Part of a small language model's weights: vocabulary 8192.
MLP neurons of a small language model. Each row is named by its layer, matrix (down: output weights) and neuron, and shows model dimensions 506-569. Each number is 200 + 40 x the weight over its row's rms, rounded and kept within 0 to 999. A neuron's up and down rows have the sign that makes its largest values positive.
A block is one neuron, or neurons of one layer that tend to fire together. After each block is what it responds to, as a language model described it from the Wikipedia text at the highest values.

L3.down526,225,169,217,188,234,185,237,101,211,197,296,164,143,233,211,201,174,240,225,160,198,302,162,150,215,175,179,204,196,250,250,160,146,97,183,140,233,255,187,212,217,306,119,238,170,300,218,233,285,215,151,199,173,157,214,254,155,144,220,188,172,271,290,124
L3.down894,176,130,233,219,173,202,226,178,192,234,251,230,241,237,160,176,126,212,207,222,284,207,194,204,187,262,215,197,188,174,248,199,216,304,213,215,184,161,161,175,207,181,202,228,186,206,223,266,179,267,224,248,176,239,181,218,179,199,171,233,178,205,174,238
L3.down1553,253,169,228,158,225,149,163,174,144,208,218,218,316,185,194,167,200,250,132,154,161,253,219,269,157,192,190,197,136,262,191,201,202,214,295,194,245,230,196,180,184,203,226,223,202,211,269,219,199,284,237,225,179,162,152,241,152,218,147,201,221,237,244,216
L3.down1581,191,124,266,221,166,191,197,132,211,204,258,243,205,232,169,201,238,248,169,208,148,197,175,220,243,211,217,184,145,193,217,283,227,197,194,230,220,218,258,146,260,222,187,239,119,174,270,141,228,140,162,240,166,215,220,231,131,206,163,198,257,159,206,198
Responds to: Work and occupation words

L3.down349,178,201,194,207,230,230,174,206,180,162,265,218,236,186,213,214,245,135,293,185,227,165,253,170,202,204,257,243,191,194,203,238,203,196,217,207,173,221,200,181,228,206,258,216,260,229,168,181,233,208,170,156,204,190,193,235,257,151,262,208,143,226,205,233
L3.down954,223,214,200,268,158,222,232,217,213,172,230,143,174,155,177,201,128,207,167,158,155,177,179,183,149,215,158,115,224,167,225,203,191,198,210,186,166,169,196,148,168,282,126,213,258,196,172,246,193,147,232,212,222,254,198,250,199,214,131,225,119,180,203,224
L3.down1340,197,211,244,221,196,145,248,168,191,222,182,179,175,130,217,221,186,208,202,286,235,275,205,198,192,114,221,204,244,276,221,172,235,171,229,174,184,155,203,188,218,209,213,242,252,281,112,184,259,228,183,205,225,211,215,198,255,245,185,196,208,212,189,238
L3.down1396,208,154,216,197,139,164,128,168,240,248,168,206,163,220,204,187,227,218,193,187,215,212,183,164,218,275,190,212,276,229,179,200,165,196,232,218,161,202,209,246,253,188,165,224,214,131,169,206,227,193,93,172,278,154,243,234,225,148,163,252,218,134,193,209
Responds to: Word-completing suffix tokens

L2.down1101,225,202,267,155,185,177,216,261,186,200,210,191,198,175,203,208,151,184,139,197,222,136,250,142,157,170,179,170,203,262,223,211,178,164,143,115,233,192,186,182,206,211,189,199,243,200,137,279,233,207,288,194,147,200,190,187,232,149,259,164,278,222,167,245
Responds to: Time-span nouns

L2.down1250,257,174,195,222,161,125,181,129,182,237,301,180,232,145,203,208,232,202,196,213,250,149,206,233,225,187,146,201,182,212,221,178,217,195,221,222,205,240,172,162,221,200,189,232,237,191,169,157,249,207,225,179,178,183,173,209,284,179,173,242,316,215,156,219
Responds to: Adverbs before verbs

L7.down66,192,220,199,159,229,239,281,140,190,150,197,213,193,170,265,153,179,207,194,241,189,234,210,236,192,250,218,202,215,188,104,266,192,202,128,219,198,193,204,143,227,232,218,216,179,171,222,197,152,191,181,149,251,185,111,258,206,242,161,232,226,223,190,148
L7.down623,154,179,163,210,193,205,232,197,204,210,294,117,286,158,159,224,186,246,123,212,261,170,179,257,181,196,268,262,190,228,194,200,195,249,159,189,183,217,175,212,224,201,217,160,181,185,231,234,246,223,222,221,119,177,165,148,105,153,210,170,115,206,134,249
L7.down1062,177,130,142,165,188,184,235,326,175,209,157,177,184,152,221,208,202,187,122,187,238,122,201,195,231,236,196,189,258,206,212,108,269,200,149,182,221,157,183,160,183,213,221,198,201,226,212,215,242,112,179,205,242,203,213,192,233,160,232,218,172,197,196,279
L7.down1435,215,242,96,165,165,202,154,224,274,250,176,184,188,193,201,183,143,216,235,178,307,230,229,160,184,200,129,142,152,210,155,143,215,258,193,145,196,200,229,181,173,150,211,194,208,181,240,154,156,260,199,169,221,206,123,150,198,145,183,184,169,153,213,234
Responds to: Be verbs after subjects

L2.down458,183,140,272,169,255,179,273,157,178,191,243,197,175,216,193,195,216,218,199,241,166,159,207,200,179,188,185,168,186,177,250,182,183,168,143,243,243,212,208,190,182,237,133,182,147,199,158,199,121,169,225,196,222,220,235,161,179,128,198,242,114,198,226,191
Responds to: Final digits of numbers

L2.down967,257,193,188,193,279,208,236,190,213,197,293,226,187,211,171,203,231,168,128,231,166,159,203,202,173,243,146,144,196,149,238,147,178,203,216,174,247,146,234,186,164,205,199,279,227,238,160,149,208,167,222,185,177,190,254,225,154,250,235,212,130,129,194,215
Responds to: Personal name first tokens

L3.down351,140,229,249,200,174,212,172,187,227,115,183,199,269,176,272,296,263,261,214,104,226,223,225,140,242,173,166,296,203,248,155,263,141,170,174,202,182,207,172,165,225,204,224,243,137,198,226,168,181,284,217,212,206,272,258,230,165,201,179,185,227,188,173,173
L3.down432,207,174,187,202,159,194,233,225,222,230,260,190,238,226,188,224,165,198,231,254,218,198,220,204,214,202,212,153,192,157,160,189,222,157,184,210,185,163,248,178,176,191,210,226,222,230,201,169,255,246,148,263,178,180,225,199,148,141,200,195,207,159,189,173
L3.down454,245,210,232,207,165,184,211,240,174,174,217,211,203,151,146,173,218,241,182,219,193,218,209,201,202,236,125,178,238,192,232,201,180,169,264,170,188,178,244,178,142,146,169,211,217,151,209,141,171,234,218,259,158,214,228,197,195,153,180,140,243,198,185,241
L3.down1004,213,228,204,189,176,125,143,165,211,177,193,178,206,91,203,233,168,197,237,126,239,212,187,176,295,262,176,152,184,221,182,146,196,172,167,158,236,285,224,144,215,175,228,240,212,193,121,154,163,219,154,233,185,228,196,200,215,166,235,216,215,203,205,212
Responds to: First names of people

L7.down315,126,215,227,246,183,169,185,224,236,182,197,251,185,228,201,225,286,161,121,212,242,251,157,214,262,205,161,237,254,178,152,150,213,201,147,229,175,233,226,257,201,178,160,238,216,183,254,245,206,195,209,151,205,177,176,119,155,169,190,212,199,218,182,160
L7.down381,235,152,188,240,251,218,235,171,256,263,298,251,194,143,244,137,210,203,273,223,209,259,209,227,234,236,193,233,216,245,217,204,258,220,235,195,201,229,208,203,201,199,288,188,221,165,177,184,181,209,193,182,262,185,59,192,198,173,228,200,187,175,179,220
L7.down457,172,136,135,231,190,151,191,210,176,171,266,226,230,237,163,234,253,222,217,165,156,215,237,226,238,132,156,180,198,234,197,242,228,223,194,204,156,226,212,213,183,224,312,180,216,171,236,208,169,138,199,185,143,207,188,233,191,229,228,193,207,154,175,175
L7.down644,226,203,237,191,271,210,239,222,211,188,236,209,237,247,166,198,289,230,226,196,277,201,182,261,194,271,59,184,210,146,179,215,225,189,181,131,179,245,229,167,180,219,248,237,224,165,229,177,129,253,218,136,165,197,207,179,181,142,230,162,198,232,225,212
Responds to: Pre-verb subject slot

L7.down150,186,255,182,143,138,207,138,187,224,149,275,224,146,215,230,185,249,211,212,193,153,213,178,198,162,229,168,253,198,174,223,234,199,201,200,158,165,185,238,242,238,199,158,209,200,210,212,165,199,265,236,194,190,262,202,219,107,116,180,153,193,162,187,229
L7.down555,260,126,234,130,202,173,177,272,251,164,155,136,224,213,126,231,222,267,203,160,263,154,239,187,158,159,203,186,175,168,258,158,239,182,110,208,134,223,175,268,244,184,198,144,228,199,174,183,188,214,261,197,223,206,225,156,168,146,243,198,176,150,235,209
L7.down651,222,129,201,183,174,260,192,147,214,235,244,161,188,179,258,285,274,186,210,230,248,198,164,212,227,182,222,254,215,184,282,277,115,256,155,207,202,275,239,191,247,188,110,174,172,166,193,181,204,186,148,220,225,241,186,255,183,166,217,218,223,213,148,205
L7.down722,238,158,166,221,242,188,184,209,162,150,198,172,187,172,154,235,203,188,168,173,224,177,226,239,189,179,216,241,164,247,210,244,165,183,285,175,194,202,149,183,205,214,191,188,232,249,191,139,175,229,162,214,243,216,176,204,169,158,203,176,180,135,209,180
Responds to: First-name endings

L7.down99,185,191,200,158,136,129,262,160,167,150,172,197,220,163,154,208,197,239,167,165,86,155,177,136,244,197,156,163,169,226,166,212,129,186,208,253,219,230,197,192,159,180,208,173,228,201,142,181,116,219,260,193,159,202,240,178,196,195,207,227,214,200,183,187
L7.down496,183,234,181,197,202,249,192,224,254,202,200,146,229,203,176,209,120,150,182,95,198,204,177,170,228,188,183,223,233,204,234,228,216,174,178,216,177,187,199,193,233,199,264,146,233,206,220,260,151,206,250,170,200,250,162,268,193,211,139,94,286,166,175,262
L7.down894,271,171,230,130,159,122,128,180,202,191,245,178,229,183,205,208,283,202,189,168,167,187,223,188,172,165,182,230,171,196,192,210,217,173,213,181,145,151,162,197,222,177,146,228,118,189,229,195,217,215,129,233,207,207,158,249,193,149,162,144,189,191,198,262
L7.down1310,240,181,251,160,220,181,179,262,203,218,199,182,168,229,213,207,217,170,242,132,224,221,228,180,179,192,229,249,229,197,148,240,156,236,206,104,197,154,217,271,228,240,180,176,208,211,223,168,135,232,208,208,257,177,226,143,164,143,202,199,186,190,255,235
Responds to: Passive past participles

L2.down667,200,239,233,317,247,218,196,190,272,211,149,229,148,192,234,250,230,192,172,189,201,184,168,160,149,209,119,184,239,212,129,155,203,223,212,248,196,238,170,198,144,142,291,175,202,178,234,259,231,197,164,167,243,228,197,211,257,181,224,225,193,145,200,260
Responds to: Relative clause openers

L7.down94,130,188,307,198,234,170,196,259,177,264,169,224,136,203,186,258,191,220,117,115,173,153,214,150,150,145,208,181,99,234,204,135,139,182,135,201,159,157,244,262,207,192,243,231,214,192,190,206,269,277,249,193,148,183,236,159,262,225,90,215,170,172,224,226
L7.down201,177,181,176,141,133,201,248,199,246,211,243,228,184,177,196,202,139,173,192,103,175,247,224,199,119,178,161,241,197,260,199,294,150,119,187,213,210,231,205,124,183,154,150,163,192,189,241,259,233,240,195,168,224,222,279,218,229,198,167,234,235,129,119,191
L7.down470,194,199,220,154,149,238,209,156,218,274,252,174,186,123,146,191,196,178,194,244,113,183,158,229,247,212,154,141,230,181,230,205,123,198,179,202,150,176,210,187,168,153,231,206,207,230,215,258,130,300,211,244,249,228,137,133,186,218,142,156,178,176,181,270
L7.down1233,151,195,159,159,167,210,105,209,227,152,264,140,160,224,178,184,169,205,186,306,77,190,226,225,149,250,150,235,136,225,208,174,187,100,204,190,253,211,212,138,249,250,160,134,203,185,194,288,218,195,131,185,181,186,140,283,200,209,260,210,221,269,275,332
Responds to: Time-span units after numbers

L3.down182,185,190,137,202,153,244,156,155,171,169,251,211,118,212,216,192,149,123,130,129,241,192,231,262,176,198,185,181,113,142,193,213,150,251,177,190,231,116,270,226,237,154,167,248,192,235,221,201,130,193,199,177,227,218,93,202,189,226,241,226,253,197,163,208
L3.down559,208,232,179,277,215,213,210,252,168,221,207,202,194,216,223,205,220,205,173,208,221,232,157,176,150,249,199,224,186,182,210,127,193,232,226,217,148,164,172,214,198,140,224,260,220,187,219,232,197,187,233,230,191,125,156,254,113,230,134,209,245,177,199,199
L3.down641,249,224,112,153,247,189,160,154,207,147,230,185,197,196,177,228,226,210,192,198,205,153,216,214,188,222,197,222,197,149,181,169,135,200,151,190,173,204,174,195,207,192,138,193,248,181,178,191,199,211,186,165,174,166,203,202,215,207,248,263,137,153,157,182
L3.down1001,166,191,219,258,194,244,199,188,168,171,195,218,199,168,248,208,205,234,243,139,165,185,214,228,241,268,206,272,207,153,120,253,214,232,178,235,200,200,219,177,211,204,166,126,250,136,183,227,193,214,247,147,256,227,245,201,150,244,237,292,208,203,167,173
Responds to: Word-piece after To/O, passive was

L3.down206,188,210,163,188,190,202,198,237,240,212,174,190,125,166,182,136,244,227,214,161,113,158,133,207,167,160,194,248,209,206,180,253,216,212,240,210,203,222,251,164,234,138,231,168,257,160,218,193,234,239,204,169,177,235,151,223,165,236,205,199,154,146,193,248
L3.down982,274,197,206,275,226,161,201,259,167,300,237,179,252,233,257,221,261,209,155,248,159,156,149,241,195,286,221,236,273,147,124,231,146,190,308,224,199,224,196,163,165,219,184,191,321,248,249,281,186,190,112,197,249,224,149,232,238,209,174,240,208,134,206,244
L3.down1503,109,134,118,223,227,226,105,171,238,241,204,244,201,219,239,188,218,263,201,182,175,181,152,274,120,249,190,198,169,213,116,195,181,190,211,179,202,212,171,127,204,195,203,204,136,242,154,236,148,257,183,88,212,234,177,154,107,154,149,290,249,224,303,293
L3.down1504,197,242,177,270,220,154,257,212,146,227,97,197,148,187,117,250,204,170,201,145,251,157,189,181,251,262,182,233,171,198,199,184,260,162,209,196,198,159,207,243,97,226,167,221,149,188,239,215,207,271,209,287,258,168,187,154,175,148,169,218,238,148,197,255
Responds to: Relative clause openers

L2.down152,221,226,195,205,198,255,165,148,235,282,188,213,258,176,206,221,186,192,204,204,172,162,172,168,204,235,164,195,273,214,178,121,204,169,173,215,169,165,159,200,132,173,157,215,312,211,173,206,177,161,234,197,250,163,153,186,137,167,197,183,172,240,233,252
Responds to: Mid-word pieces in lists

L3.down565,196,199,264,189,251,200,190,212,241,149,183,242,219,153,206,278,229,162,242,157,207,200,222,156,138,145,104,244,209,119,184,226,86,249,247,213,178,173,217,149,217,190,273,190,212,221,179,245,171,161,145,239,238,177,171,157,197,264,152,217,185,179,188,174
L3.down579,242,206,282,155,181,209,244,86,170,104,246,205,197,222,204,186,259,154,187,251,239,239,147,154,99,194,225,165,203,240,225,189,129,188,260,243,278,175,127,179,152,127,137,158,218,162,210,160,212,216,184,199,200,193,220,118,251,246,245,190,235,205,209,185
L3.down775,169,167,206,209,237,177,274,181,180,203,197,262,211,273,208,213,127,163,143,186,196,222,185,217,238,164,247,145,154,191,273,195,162,147,295,216,289,169,211,165,233,123,213,204,191,229,169,202,220,235,184,159,194,143,198,240,232,225,224,231,233,212,146,160
L3.down783,194,160,165,238,252,260,221,192,282,68,227,235,275,242,232,183,214,123,229,200,248,233,94,161,235,212,166,209,209,194,193,176,203,168,218,186,183,195,215,194,236,194,245,218,214,228,158,161,164,277,193,207,232,211,218,246,186,241,201,187,240,222,208,128
Responds to: Digits inside quantities

L7.down116,200,255,168,203,151,140,202,204,221,212,229,243,241,216,208,255,209,227,225,216,143,259,213,255,259,125,224,242,119,234,184,165,225,194,216,223,244,235,154,215,180,209,198,235,193,274,232,179,201,199,235,193,289,169,207,209,170,213,213,188,187,198,216,214
L7.down334,194,238,181,145,201,196,157,221,196,218,212,194,152,198,254,200,190,196,245,154,170,140,211,184,136,200,127,244,155,271,232,267,271,162,203,273,161,185,213,175,258,95,271,218,201,201,236,225,209,285,244,202,215,274,229,190,268,233,191,199,190,250,186,191
L7.down845,133,153,261,205,251,249,225,144,194,132,224,176,190,254,196,180,268,209,212,252,220,259,230,205,223,185,188,219,195,259,273,268,192,217,228,200,247,286,149,169,165,191,177,202,196,163,152,198,142,164,239,216,183,163,197,251,183,217,251,172,176,251,197,188
L7.down877,171,234,148,186,213,173,208,238,243,210,240,181,250,205,263,188,189,192,225,166,248,190,221,195,149,167,164,235,166,229,197,215,184,247,235,211,196,113,199,281,175,166,230,237,216,242,165,217,270,168,279,98,195,218,153,209,211,239,221,214,199,150,166,187
Responds to: Digits inside large numbers